{
  "n_kv_head": 4,
  "activation": "tanh_gelu",
  "rope_base": 10000.0,
  "attn_scale": 0.125,
  "init_std_qkv": 0.038,
  "init_std_o": 0.0,
  "lr": 0.00551,
  "lr_head": 0.00915,
  "decay_fraction": 0.808,
  "final_lr_fraction": 0.05
}
MLP neurons of a small language model. Each row is named by its layer, matrix (up: input weights) and neuron, and shows model dimensions 48-175. Each number is 128 + 32 x the weight over its row's rms, rounded and kept within 0 to 255. Numbers have three digits each.
After each neuron's rows, "fires in" lists the words (lower case) most often at its 100 highest values on Wikipedia text that the model never trained on; "fires on" lists the tokens most often at its 100 highest values on Wikipedia text that the model never trained on. A number after a token or word is its count.

L2.up860:165104134177109068128131124156110161181169168102111125147082133122106121091144102100117109123131127104075120134121087119149156082116145148091151177103119143101129136138167129106108139130074179117123111191109139100115111180145129094061052133135116175110103095132094153144117071090114102116115113072204181145155117141134145111143162141163088128089087225119118178097053165160153136084120
fires in: "also" 29, "would" 16, "against" 13, "not" 10, "mayor" 7, "again" 7
fires on: " also" 29, " again" 20, " would" 16, "ay" 13, " not" 12, "en" 5

L12.up987:087219097102153124145064140156163101172112101107110151097073095175160109157145157154168095071089162061124091140154121121144103154161135097131119138091112142096179070146066120045128051088114148099154087167109054148104159130113147083120112048104149124120189111147202098093108118138138126135149153117074160180079136146144156166137123179087083167101145091181142128113141099100159122171074
fires in: "of" 29, "the" 13, "as" 12, "often" 5
fires on: " of" 36, " as" 12, " the" 11, " p" 10, "ric" 4, "ob" 4

L8.up756:128156096099144121136088105092099157076156064111099108128118197183161107065129124109180164152153122118097179142107097183139167134107144154143007158130101148129147147169146061079121144098119205140115108172112146159125167152171106134167138180083146145167166133080139127153101132184135133151111164152103125139105078177145120158148163166136118117132109141107146057146108183141156138049119
fires in: "with" 27, "to" 21, "between" 11, "that" 4
fires on: " with" 28, " to" 23, " between" 11, " E" 11, " e" 4, " that" 4

L3.up532:179150135136128096081044178078117196210142163111143119152120138139147130126052133176107092178059130131156118148111099166071158080105173117162063154098085148116109137111124105145138111116113140144097131218147109107159190121100122134184152137096128152105124128110180139085079074132189127150140125133125156103168142122136113157136112135145108108136122144167158155087123101127137096149115
fires in: "after" 53, "during" 20, "not" 12, "without" 6
fires on: " after" 29, "fter" 24, " during" 20, " not" 15, "out" 6

L11.up146:126146107074146153123157119094134109120129134105115204175147118099121114111127076156148073109108130130130107123174148090146164133181082089087099083064157099088119125102143157073186161143089175093160171131126090149129108131164128101198135094120106122098144127105122128147157109072092105089155121083136117190088156236143110175130151165054100073098151115111179130139137129157095127189125
fires in: "an" 52, "any" 12, "total" 4
fires on: " an" 77, "t" 4

L2.up130:136157118181150099150104124092168161115148174155099105104135141135142093107152137081170113141103109142102134086117119186146111184151088099109090112145104100082109203117026148155112077163168186167144164142135070155119133126158105146115163097098146180069091087144157096135151212133110102169153176198108093152089124115138203146078114144180176099132125129186092133055129161126173132113136
fires in: "york" 18, "years" 9, "year" 8, "you" 7, "village" 6, "without" 5
fires on: " Y" 58, "Y" 10, "out" 10, "ill" 9, " y" 4

L6.up274:132132084173193118166117144114149160066167120109130138104085116112118151112126180126153139110126110153152134116082126134126150086073058148083126164099126154138112186082117150120134111105134169104067094079152134120145136093139157061201113098128130103138177096139123053075090149165150073162125211115152082114105147103114157138141126106102116150141090139138134107155121153108154151116144
fires in: "china" 18, "india" 17, "one" 8, "sea" 7, "area" 6, "japan" 6
fires on: "a" 22, "ia" 20, "ina" 18, "ne" 8, "an" 7, "o" 5

L7.up104:116210118133124136098101068156133152113117116101136115148118159165124105129119106117180099150110173180152113141117155123114058086136111116138147107076113099127092102133142117110090153128112142142042167140135144195109114130157115084108190077176195120117142117059145140099152077111131045108115126110124106107097118121146145130168126088109104143130124104076164105137182130103188123150131
fires in: "area" 15, "of" 12, "for" 7, "career" 7, "season" 6, "score" 5
fires on: "a" 15, " of" 12, "ason" 8, " for" 8, "areer" 7, "s" 6

L7.up323:132175162111075143103138148117144128072133118102160051103113180127081174089106132126163148096133122067058098170094127135131158164087124084113122176125168151124100114203145125116089123104134160071134104189142125128138155138092171154200090148107171173142107116122091122156163110106077132137087091138143086064161103103108124089207135163134122129229132117124115128163089178172120118150161
fires in: "to" 68, "and" 18, "took" 8
fires on: " to" 81, " and" 18

L11.up761:139099176054138132139125161081126110039140136121100186137090177116106106159146177145089117168143104127131105121170099120136125114134120100187174141125124112124139145166176175152101159193110164111134102111111184120165107104144177120176140104203177193120195174119150048137153093141154139130171139155090097168112078125081086129159144126105093104159115109173127150110108139199113144162101
fires in: "an" 24, "of" 11, "any" 10, "by" 5
fires on: " an" 40, " of" 11, " N" 6, "y" 4

L11.up1002:086154105130128122207105110130154163203152125098088109147098050151116095068148108100116039102142111082118096097190159132134110088147108167173119166064128116102113101184147145130110123127140106166137126117130085136138104087119128116110094099063109136088102118125109164216086156172173172105137134128087165163165100146125128129106123076172062074119181141111148100115128120131076134131127
fires in: "ft" 15, "small" 15, "km" 13, "females" 6, "skiing" 5
fires on: "m" 37, "t" 15, " f" 14, "em" 6, "k" 5

L6.up273:113110121135092055139110070119089129095168127181046146103110100138137146145180129085090113164147088137106119112106151184133105144063094111152109166115095115143121206135129148154151183109155083157040176121163153140171134120130152097153146138165125138176118139101120122156161131080111164089135098144154177101145153193176139136163157105135099101138155160120140137153168145119131084134137
fires in: "however" 16, "area" 16, "home" 12, "lost" 9, "score" 8, "husband" 4
fires on: "e" 16, "a" 16, "ome" 12, "ost" 9, "ore" 8, "y" 7

L8.up117:136163084161129125106146130140123126159146111172078133119171177166098123146132126099178128059086145108168141111183195123135131081146163168121156113173132114086152110099175176127102095120104066101131180177083148129163168166065124136186179139134194188113204153110101101110131130113102096110147141156102131120124101137098117147111104127069097104242116106120154142149161179110138138156133
fires in: "on" 69, "from" 4
fires on: " on" 69, " On" 9, " An" 9, " from" 4

L7.up945:134137166174143154091147134104121143174166169087115113036110183114120146078107112180111154179131141042151150107127094140128145121130104141164160152131209082145150169127130118111112107113138099058108156115150095091151093147136151134111125078124154169061092107101119153142183102155129102122129144146088134078114131090112136067179107143111104118148159089095086156091137106190182167081161
fires in: "of" 44, "as" 5, "individuals" 5, "the" 4, "asian" 4
fires on: " of" 45, "s" 18, "id" 9, "it" 5, " the" 4

L5.up866:162163128103187130157073153148166146134139069132111107112168166155033131141184143145175105171110141139169097138054095103098118144105125093169133142087125133117135105127147051187142157074050101128143148110196126086128132132159117153126130080124102078050123158152182145151175042141159118164099122187126145156162163104112135134104155083089131104111088187169124177160127139124136157119124
fires in: "that" 61, "they" 13, "who" 6, "whose" 4
fires on: " that" 61, " they" 7, "y" 6, " who" 4, "ose" 4

L8.up436:096099145135109147155149112129129160137168140140096082153151129171130119136104185117139090156051107085124145110127137132091142105142078119162170145198162110149115180065078121160125113221103137127142078164140108172163142131142080131107110168099091175137106131126055106123135109112200124130129091152118158146111134180126094105137139111099055119163113173108100122152138212075187116162122
fires in: "of" 43, "for" 7, "in" 6
fires on: " of" 43, "al" 18, " for" 7, " in" 7

L2.up391:136125124090138086150143110150171159176147154124067061137126095077133124098136173114101180175145170109101061141106174146130106132107131114129117154155082085122124103083165149132102092128106130087107121098132155136064140157137130187121144121074156099134090187136151141080123158149107177144140130141086151116207121112108125091151106108143122127132127162125106183121134129134139118076093
fires in: "him" 28, "this" 22, "it" 21, "himself" 10, "they" 8, "alone" 4
fires on: " him" 38, " this" 22, " it" 21, " they" 8, "one" 7

L6.up790:116184117146081166138105170131133053118158176084104116153167159126141088146121159154155147130160147111179094123136174141127157118191093098119061084063206125144083103103171135213147112144197145143156100129115097126163182158132104089155167146098121120181120160153141111176068112089149149149097105106125137120163121130072145152116106155107085054200087099066168111131180096152081165153082
fires in: "an" 40, "from" 7, "announced" 4
fires on: " an" 59, "at" 9, "n" 8, " from" 7

L5.up724:132154130126150143154135099135082097145150209128140134125102167150135105144144145162130093178140193115142116096100163163075093118127094166126107083110179093117146121092114093172165149128131155120134156196131148116139170110150109186138139095192106136120113117052134132106125108139089118120120156136122118090138128076100169095158143143150110134132067136075196125104113106111124066106173
fires in: "of" 20, "best" 13, "a" 11, "career" 9, "an" 6
fires on: " of" 20, "est" 18, " a" 11, "areer" 9, "ult" 7, "ward" 7

L2.up598:140158142135158120142067167141110069181128115128141132138159140132118131154147204095128144131182182160163100126075118090157130145066136083132096123079136101122195181131092105120117101061162106098159103160157105107087136166115157126173170103156139135112109178110198096185125112121116123111121135112147086142156092149102110081135120135067176093125151196162134178117204131137135176087180
fires in: "this" 48, "it" 39, "one" 8
fires on: " this" 45, " It" 27, "t" 9, "ne" 9

L8.up359:145176119136101107114142164154147171165210080090079157113191150153088062221113131155171153100061143144137112154095117120135138080130132107133102151105137159122150155173152122107086134131091144117075113104104101095066116149140147106123114104099135149141121171104138103115129162128175121107125150112188156213100117071085159128101146126105110107197123125122150049121159125142098157139107
fires in: "after" 21, "in" 17, "during" 11, "by" 8, "to" 7, "following" 5
fires on: "fter" 18, "uring" 11, " In" 9, " to" 7, "y" 7, "ing" 7

L5.up909:083140102185156170102077094129119117085150114089138116114176141113095103143163141094098151129178223146124128176114142087136133088109056116161155109167165131121118125110111115188159069121100142135186148106121144143101139088128131134097150167132131061126150197170175116160165082078127106129074167136071154117157051124170090050060131141090130119098133116091114163130131121133131144149084
fires in: "it" 40, "which" 25, "this" 21, "that" 7
fires on: " it" 27, " which" 24, "is" 21, " It" 7, "t" 7, " that" 6

L2.up779:133127146044195128115147167105125078146175233165136111163122152198074124141106144195105178129137153149139065126118113158154114123131166140062111141130144105104175085166116098142095160111101097087141163136150138119116176138101187071138140127121195120062152176055102122162125097092150129139120147110110075141107136165114096143174117140206088089061154143160151131119136185100141153124088
fires in: "made" 15, "mr" 12, "gourdou" 11, "chief" 8, "chiefdom" 7
fires on: "ade" 17, "ie" 16, "r" 15, "our" 12, "ast" 8, "id" 7

L5.up906:128157097028110107157130097174174130112110150128093079162059176158095125124134129085114112122130189091132103165114093127153123156162145135065129128176126133108102101120140130165119098125147088111131121136145143198153103154151089130158180067101118082104168104134124092124152118192111074165092132163097139165180085134079142158166091124113115173163144097150130226139127151114157144178109
fires in: "the" 16, "theatre" 10, "of" 8, "it" 7, "italy" 7, "home" 5
fires on: " The" 29, " It" 14, " She" 13, " wh" 11, " of" 8, "ome" 6

L8.up653:126156194074134116113103080145106130160076135176068113170144135109127053141121159158085165165063117069112131098158149152135139136134161070125185188135089165130142150180179066165093173123055148145152186158164126098149193093113131116077145166139109105111116120112081121142119077096119104128111206168102135065164125129104152118159096093152113155103139154164215135130130164110127048130067
fires in: "after" 31, "before" 8, "mi" 6, "from" 4, "description" 4
fires on: " after" 23, "ri" 9, "ul" 9, "om" 8, "fore" 8, "fter" 8

L2.up739:168135116136070115105082095128115148136044050100102134144115174081161227139143150095157079157095130123170119143148069154141109126151120082145114158134071121161159126139123097148081106131159167152159135159160188125101130108185094206107194118177096144167175097136177127147110115023119119137113148168152146100120096145140165153083146084182134178129117102132106084122093120144090172163098
fires in: "had" 58, "has" 24, "despite" 4, "have" 4
fires on: " had" 58, " has" 24, "le" 5, "ite" 4, " have" 4

L2.up633:139099158104114142168129121059102151146097099115122135130106100134120117106121177150049119111110179148078126127108078179129143132080191161173124132127166111147146125151124119099103103148109202155093133143059158172136138071178105147153116090095106081165155103096157099108138103182129120198140148039114137163140125165131136150110166143116126116163084179129114135161105130082088161134140
fires in: "people" 25, "children" 17, "senior" 9, "sold" 5, "championship" 4, "championships" 4
fires on: "en" 26, "le" 25, "ren" 17, "old" 10, "ampions" 8

L2.up984:113154147146101119137108119151134137103088120131090112106121118214153150103133140176148107168144144124133088110140104099147161144055114134022078113126148139156084096095120143127128141162087121136189133129168124140107189149170157128152103128153156074100113154118162144095132117137118179092100142130098102081180136148107132174146138091140159067069090193192141118144068173141131152113149
fires in: "his" 23, "two" 17, "s" 16, "four" 8, "her" 7, "its" 6
fires on: "is" 24, "er" 19, " two" 17, "s" 16, "our" 13, "ts" 6

L7.up863:155171086102150197143111172124173130075192102114145138148153134139049140128091164148089161123125139069111155139145163125083113145100115101164119110129213149114154177174120046149056093076102158182134137197149143151166114088181151123145176102063095121145141128128153117121128134083129094152072114159162049118113095161143173100106171112143142151132139117139130137122141137113162103105124
fires in: "and" 32, "that" 22, "but" 19, "which" 8, "corps" 4, "to" 4
fires on: " and" 32, " that" 22, " but" 19, " which" 8, "p" 5, " to" 4

L8.up445:136235084118127132199155089141088070146103116100142088142143127120120051079186136152158133152110102174114124136104102104170138138110171151147115152155114154110103102173156079112158119107103094087144100111169100178158147100134064158096119129067084091137130144124139166179137053091119167141176169053123120128121182090134156140110109132111093139110123152154158190109151085106146127093137
fires in: "which" 51, "who" 43, "that" 5
fires on: " which" 51, " who" 42, " that" 5

L3.up547:154190136147107129143107090098113131132132159109126109149096169149145205169106152101143088113152124147186068111162035062086138192126136124099130178071118145083077156069161214099177157136123149164187077121171098125099141155139101198142103120063154065119081082145104177120143112130119129154124104092138156109177118091128168118179114121161133107179141137113105108190154187166151186112124
fires in: "four" 18, "five" 12, "two" 10, "both" 10, "one" 7, "few" 6
fires on: "our" 25, "oth" 14, "ive" 12, "ree" 11, "ix" 8, "ne" 7

L7.up900:076115117089111055151084075119152097154135128147174087126114149168139118154133124131128138130154073113123130129189082094177163109084122090111142127117149125103079049168183106183091144070140104115125078138112120103137049179157090132125137151143155117156196149112125180119145109142122133103074096148193158174166141109016131137154147086166169102111107106117099176168144156155083110111127
fires in: "the" 38, "and" 22, "s" 17, "theatre" 4
fires on: " The" 30, " and" 22, "s" 18, "The" 13, " the" 4

L2.up670:170159079113169156165116092080124150143103211101120142134164167115109090126162046196152159087093082139147138144111112108124092165134137103114078135175075168076161139148097145103097110173116147117166124158136118146141137098092177130133147095147136116166182139176075140150161125164094094120159134162119127089139128088082146143089094140100131045176101109116125150141151185108156148135097
fires in: "between" 32, "by" 21, "in" 20, "against" 8, "at" 6
fires on: " between" 27, " by" 21, " In" 16, "st" 8, "In" 7, " at" 6

L3.up878:175156125090204140119136127069127124152143067113077156093114100152133107100096073090119183162151126138140100160134122076124091110097118145197091189120150134122133135137182184088100126122149065122136140099186098097091145117147145104163145135080170110143123118087121188095133118126174131141068145145122132154122212172097102092152151118116077115170100145115183109138128141118100139105119
fires in: "then" 19, "age" 18, "ministry" 9, "weapons" 7, "and" 6, "theatrical" 4
fires on: "n" 19, "ge" 18, "id" 12, "it" 11, "ry" 10, "ons" 7

L2.up113:165166107185189059127127082200161097128082184098128123105149161153060106065146113096123113097146150138109080168118096101173129195113153133159128168132131105111102142125116098145100117115188133142132118126157094149067143147185116066107099072186154139095128136110104100149153171176114107100116116128174115160133142134123166078129083137169122064128161149115120148176136158085133116129052
fires in: "will" 13, "would" 13, "place" 10, "followed" 6, "sold" 4, "below" 4
fires on: "ill" 15, "ward" 13, "r" 13, " would" 13, "ace" 10, "old" 8

L8.up15:186156086171154125119117061070061149138169146101054090168202125113113116181099144108129155066148128077162140117107128142099119170180095129091131105117142104098120130119106169137131172137101103150112064104159129151138116073133118107141189143173093120161102155088148106114155101109150130119145179124056123088153089169080126178136122148162124092166115124093144155169122156174205151171090
fires in: "of" 37, "from" 16, "an" 7, "charles" 5, "often" 4
fires on: " of" 42, "ar" 17, "rom" 11, "n" 6, " from" 6

L5.up184:147109155150140089076080134139148128074127139119167135158116159119090123151127148091161130182122134107104140107116135193102089120092130067155187219112114154125104083121150133123118189142086161099137137187134192059166132138080084183139111121158076142147144135120126132128123047105081117142114189084109118116157133195147124133111096174101101091195107145121151141110117165130136114093150
fires in: "since" 18, "however" 17, "may" 6, "billion" 5, "soon" 5
fires on: "ince" 18, "ver" 17, "ly" 14, "ay" 9, "ill" 6, "on" 5

L2.up911:088085144172128123166110148094149129122182161117197143106146187066119137159074189146132164146104116134079147072117064187160098105111146114067144145098144135136064185120150143162179178137132145112100125121125161133145096101135096133069147148134102096162118122060147144107100126074107129075135151121141152090123131194088147085114078162118132112127115130144121131129224117139137157106135
fires in: "after" 49, "before" 13, "medical" 6, "median" 6, "despite" 4, "medal" 4
fires on: " after" 38, " med" 22, "fore" 13, "fter" 12, "ite" 7

L8.up992:108176098169161172128173114170119094118117057168151131130176215170120089155131134130144106126123137118124094133106080128092159119151106145099098140088125114125134193155134155156047106148166121093125161170137121135124136080089152170164087098099143111150129180184134127108071179192123152056100153071147155183110091176132122142097089135143162147154116111100104085126103163130067172075169
fires in: "after" 27, "at" 17, "following" 7, "since" 7, "to" 5
fires on: "fter" 23, " At" 13, "ing" 9, "ince" 7

L5.up543:077101134080159092179084106090115170072148104128149113127170141117106143115128105121185110177149111096114159086138147159126120114110136161169131151192168113128132110099160143077086144095094125121125074161196115101158139079142110176086135148096098142114070095157125173182129083094080116156117067131108069085186119143115128097143159097178098100185099123114140125174117117127120102157162
fires in: "most" 21, "some" 19, "many" 17, "such" 9, "of" 8, "two" 5
fires on: "ost" 22, "ome" 20, "any" 17, "uch" 9, " of" 8, "wo" 5

L6.up109:187160158161088083136204125125118116140196149111111101085082132125090135141121135142074118140121123122134108146134148039094110135166140144140152130080142158104070124081128180139148189176131096126083155147165063180166104170088130101158109129108145115165132163122119167111148099088121084136172157114152146065205067187141092108122182092166132106124092180150178103097158122107129113183107
fires in: "was" 43, "is" 14, "had" 10, "described" 4
fires on: " was" 43, " is" 16, " had" 10, "rib" 5

L11.up226:140138097130166114091105135109161148141153169154111175114151156089127112148127105132082147163106134115073133138151116111095105155201148137171145143163136121113164075155172083139158157116115125128123104098071138119096075145170108146132097172055135149050150132086170150118076145152115173085134091102105097162087116127158124082131111122117089119160117161151153133140169160148178118129076
fires in: "3" 25, "38" 7, "36" 5, "32" 5, "1842" 4, "35" 4
fires on: "3" 62, "4" 16, "0" 12

L2.up760:149131092170146150159067145130169107113120124133188175168135109099104122103105128140111160145138140181178123123089082124143118197062055075113156118163131139157078115091179161108107132130111136084066025073108153112085103172177080139188121126138150122149134170152112154155126107174121134130111091136178124143099123167075153151094089129101165088207127116111161163139135131153140151152126
fires in: "television" 12, "trice" 11, "london" 11, "member" 8, "research" 6, "northern" 4
fires on: "le" 23, "e" 11, "on" 11, "ember" 10, "et" 9, "ch" 9

L7.up291:161148156104143140162146074147139133148106108143175112153099030150191084131152146115120173149152174227141157153120069086122140094129131095141129077166169098108126132087123096113126116126135112110078136110103141085129121138107088138142142113102070137178138122079141127064175196135136151095105098053126126160126126083184104160128154113086080197095108125131153165105158116051082098089091
fires in: "year" 15, "life" 13, "season" 12, "years" 10
fires on: " year" 15, "ife" 13, " season" 12, " years" 10, "ion" 9, "th" 6

L5.up590:051135115162144145072146117133104138151140106110081148060112128136092161062174153137104159088123132123153093157119151145113178115194098141157132126142135103121113128171085095138145144047139136148098104115101115136118107108145126107075101103100087158130116145078195074135176128145110109152079112102154119150109167139071146182146102183167145038101171085123088168148118117099088133144151
fires in: "the" 40, "s" 18, "its" 11, "their" 10, "his" 7
fires on: " the" 40, "s" 18, " its" 11, " their" 10, " his" 7, "ed" 5

L5.up527:135139116139114079141082147120156095126150121119207108154157128093114182125080155190146170151120127086124095129141098116104102141035151152121159161123095105112124115094138178195110166177091113103185118132139086106118161081208069108167121105117088107155118121089170084144125119122146101124134144064118147073180179133099150138129130134067126103135139160182092163074182172120102160107131
fires in: "his" 23, "her" 9, "she" 5, "ministry" 5, "how" 4, "serbian" 4
fires on: "er" 29, "is" 26, "he" 9, "ow" 6

L7.up989:132103174127120132130091167139138119127155058107160117088087139142117075088150128129093128163117192081076144151169115113157134150154151096163174125162157059080128124149111091103059118085144138116071119094098150161148098119079156135171207131116136165124161161048139131130073143141080118144110183108093122133075124124144104133111132125148116123036198099138096148172186122108124131145152
fires in: "the" 60, "however" 10, "then" 5
fires on: " the" 63, "e" 13, "he" 4

L5.up650:124091143147081116123146092119144068183054085118174143102070120177069121073118089163146054142175116141110130142149148086119098170104072149101087174114152128143137139148099181110162162097119154151143050178128127119150125135154062131102170101132149097183133149114132159148109105121109079123148084181066129118200084118107167214158172129172133100158114127127147123142106149190156107119147
fires in: "most" 36, "won" 15, "of" 12, "same" 6, "two" 4
fires on: "ost" 37, "on" 15, " of" 12, "ame" 6

L5.up424:106130130208129109103084149152119156126115050144112126111121110122137131116138133144176136082074149164109151082114115161156113132089102198083185122116119130140159095136118136143134166146140126103153195131131102134089153177139166168093185146112150127058115145071120118130093098112108056083125133096142117118231149143114145177120147101139183078060103183161075161125080155119143096128135
fires in: "s" 42, "his" 18, "its" 15, "her" 15, "their" 5
fires on: "s" 42, "is" 13, " its" 10, " her" 9, "ts" 6, "er" 6

L7.up246:137093103118124135068138105085097146177092127087134126131129122081108121132127175102187159123099143136130108101148153122128174090131080169168129143178148149139132060131090140152124152077111136103105093169145152159167135187148080136090128080088107121100149122127142104147123067166078083140097183155165153103112092141095153107147161089167066103130214157168136161152173242109093110174199
fires in: "a" 44, "aeneus" 7, "age" 6, "average" 4
fires on: " a" 99

L5.up224:132153110187166127098134181121122111135114119117172083109042146116121143159144093152067110133090196117116140097131107147148170141087120146122094127161101155119168138091152053146136119205137145120117079118157125099180100117133124141141132133116171146110129146210150119196156063128127119183151064070140090075081087148065145128110087083192135129190134103130159129120137060176080105159206
fires in: "of" 24, "this" 23, "a" 23, "the" 7
fires on: " of" 24, "is" 23, " a" 15, "a" 12, " the" 5

L2.up596:105132099176137132136121118155125148101128085110124117102185113136162157072148189141148126091133167120148164144126185087103057116087091128075138131124106138104130126164097088134102144140064125155104175096124138083151170198182136102138128081152136125070109121112155115098139104164108109169145179140090111086238146124105089159143166145118156092093100122143130121090136143094081129092129
fires in: "s" 34, "her" 19, "its" 5, "hospital" 4, "whose" 4
fires on: "s" 35, "er" 19, " her" 13, "ers" 6, "os" 5, "us" 5

L7.up215:155153149152112093084143097100068053135085087092048143089140109086135134086122140149185131129191121178103123148092122134132099138146144124165186139124148101090128135151134119137116127157179138072110116168139161199137138145115136104156202172104149161135118130121117134119134129114175154108087084123178136146164083130153133129095201121180143141109136194094104157219143099128169078118114
fires in: "released" 19, "used" 9, "score" 8, "elected" 8, "lost" 7, "founded" 6
fires on: "ed" 43, "ased" 14, "ore" 8, " rele" 7, "ost" 7

L8.up295:113181138141150164112071160136120096073079103140140094119158148101121069087183155153144185176189135161076139091090133122071134132091166127185116159110125179082123163084154100148084083166115047157110105176074098163126124165160126058153160173129129115110135097124124107162146179129148186115140121171101140133131146176125111128141116147052177075137080208164093158132180149145096131131159
fires in: "an" 38, "episodes" 12, "episode" 10
fires on: " an" 61, "is" 24, "er" 4

L3.up267:152108138098117105126144144151119174162144162144094079118162155134138100110121039092111143074114118078126044106097154155146154108137076085122103076132084212124102122128128129139117136098139131067102104136135131103112124110087198175103114110112154107122158218115116173114141164170129158147165108127078138108119153096162119131133126106143078086166164155095142117137166111124096120188120
fires in: "under" 25, "during" 23, "at" 15, "throughout" 6, "near" 5
fires on: " under" 31, " during" 18, " at" 14, "out" 7, "ward" 6, "ear" 6

L8.up320:117182054148196119089138113107134093153156079129068074078169108134119131145091147148206054162142139098140131132165123105125196078116109141164196124159144144165153150066131126153105091115114125069160130129197138112136127148089078195131089109084141116130179103086156080160092138196122127144072126163040127116157149113097106107180137131080090144158132124098099127102151121115142111119110
fires in: "of" 53, "for" 6, "christian" 5
fires on: " of" 53, "al" 6, " for" 6, "ian" 5

L6.up358:129082139144147122127085169093067095193121125113101114107143156156096092124099135137127094107137158169162117138116117151098119081114083157186107144140099156177128139106073128124153146151133186126081127147101106089135126174132138159131166071159137187117143180145101102151114097154106117101167146100137083099153123080100188128208159104140051091162111165159073160132114170190183192104150
fires in: "a" 32, "age" 9, "1" 9, "2011" 4
fires on: " a" 67, "1" 22, " A" 11

L8.up392:163218146104169118141094152148128138128168085123139122068190108120119096141095132155145085179121152134100122146128098205166165116074155145072089182195145136111114094090152154144129162086113100105165147131131108147110130087095142136120124111142111109118181096098087104086102136080121143180108214149092041163147129141126148132102092116142112148191077179164120093132131174097084093095177
fires in: "of" 29, "two" 16, "and" 10, "four" 5, "which" 5, "many" 5
fires on: " of" 30, " two" 16, " and" 10, "our" 6

L8.up683:152150099153094137121084084183203147124143114128143110124125154126115085146132160156116121179156207156093132139149127128125164144134126099158137134081097140179150112089121100170112192163175122073092116161149172055127142106110116152152060180135117135197134077129127185099094093094063151169118172109156068148155126185074169195160110168082110073123135097146105174138135145109151117063140
fires in: "time" 20, "later" 15, "however" 10, "again" 4, "previously" 4
fires on: "ly" 22, " time" 20, "ater" 15, "ver" 10, " again" 4, "on" 4

L11.up1001:109135071186123139116114169161109123120049081063137124086077078086130163147137069107141184145142101138129217140151099112090130129130129183094055136122151165161097137163083121113181135155149132140132094158138150098161141118095158152109174060084153154135169092213114117130145135186115104110127151091125116123115087142124112134126145126155086179141117181160154090109122164188117161158183
fires in: "a" 75
fires on: " a" 98

L11.up86:157136166113111095153104092118155158154078101128091158116129180127096090110183106158101158196112118152158045164191117153091108148124140105129128150104105166116179099135144123112120100086138125102172118157169081149110111117148108108126182180134147133167144054075169172130138090117128091181152083183146107100134057140140128138158082154128131166127127165086073113134066161187152143139108
fires in: "are" 19, "as" 10, "have" 9, "like" 5, "has" 5, "include" 5
fires on: " are" 20, "e" 11, " as" 10, " have" 9, " has" 5

L2.up557:102106119194156109100178139131187148111144107127138090140138109161036118105092102061152147082162110157072181120062077131149151194130126134151146129139165144133067162184095193098123152095147123152110110145107143144164123142081114105122070095139122130115117146103109087103115077144158121105092160096171154119127123158132129132115156164155071155128111155171106056162089149127173119113081
fires in: "can" 26, "would" 17, "will" 13, "not" 10, "could" 9
fires on: " can" 29, " would" 17, "ill" 14, "ould" 13, " not" 10, "ay" 6

L11.up902:113099142101087057191141124104092166061156106147120113112043084123073135128173125162109199152092107143124091128153138049131112130110143091148116116078129096150149107134130107124147146112121135092072138161200101147123155144163132036119110159129141122115162155081153139081123081186115125142155127122154123098138160121105196179172122157152158141126136145104155116118152040185090102131094
fires in: "was" 31, "is" 26, "most" 6, "became" 4, "become" 4
fires on: " was" 31, " is" 28, "ost" 6, "ame" 4, "ome" 4

L3.up28:178119182114157086142107140153150111173178173107135090138162116172169173052126141064132134123141097129069103170104129143094151092117145058097143131085129155139134097148154133099147127176136102092151116138154170132084121076135142170130068125105160175115117167131111136098112117128094101139226083121160137128175137111121100123115094126085092103156177198102122137155156115153131160164049
fires in: "at" 23, "now" 8, "near" 6, "middle" 5, "leadville" 4, "2" 4
fires on: "le" 24, " at" 24, "ow" 13, "2" 12, "ear" 8, "ust" 4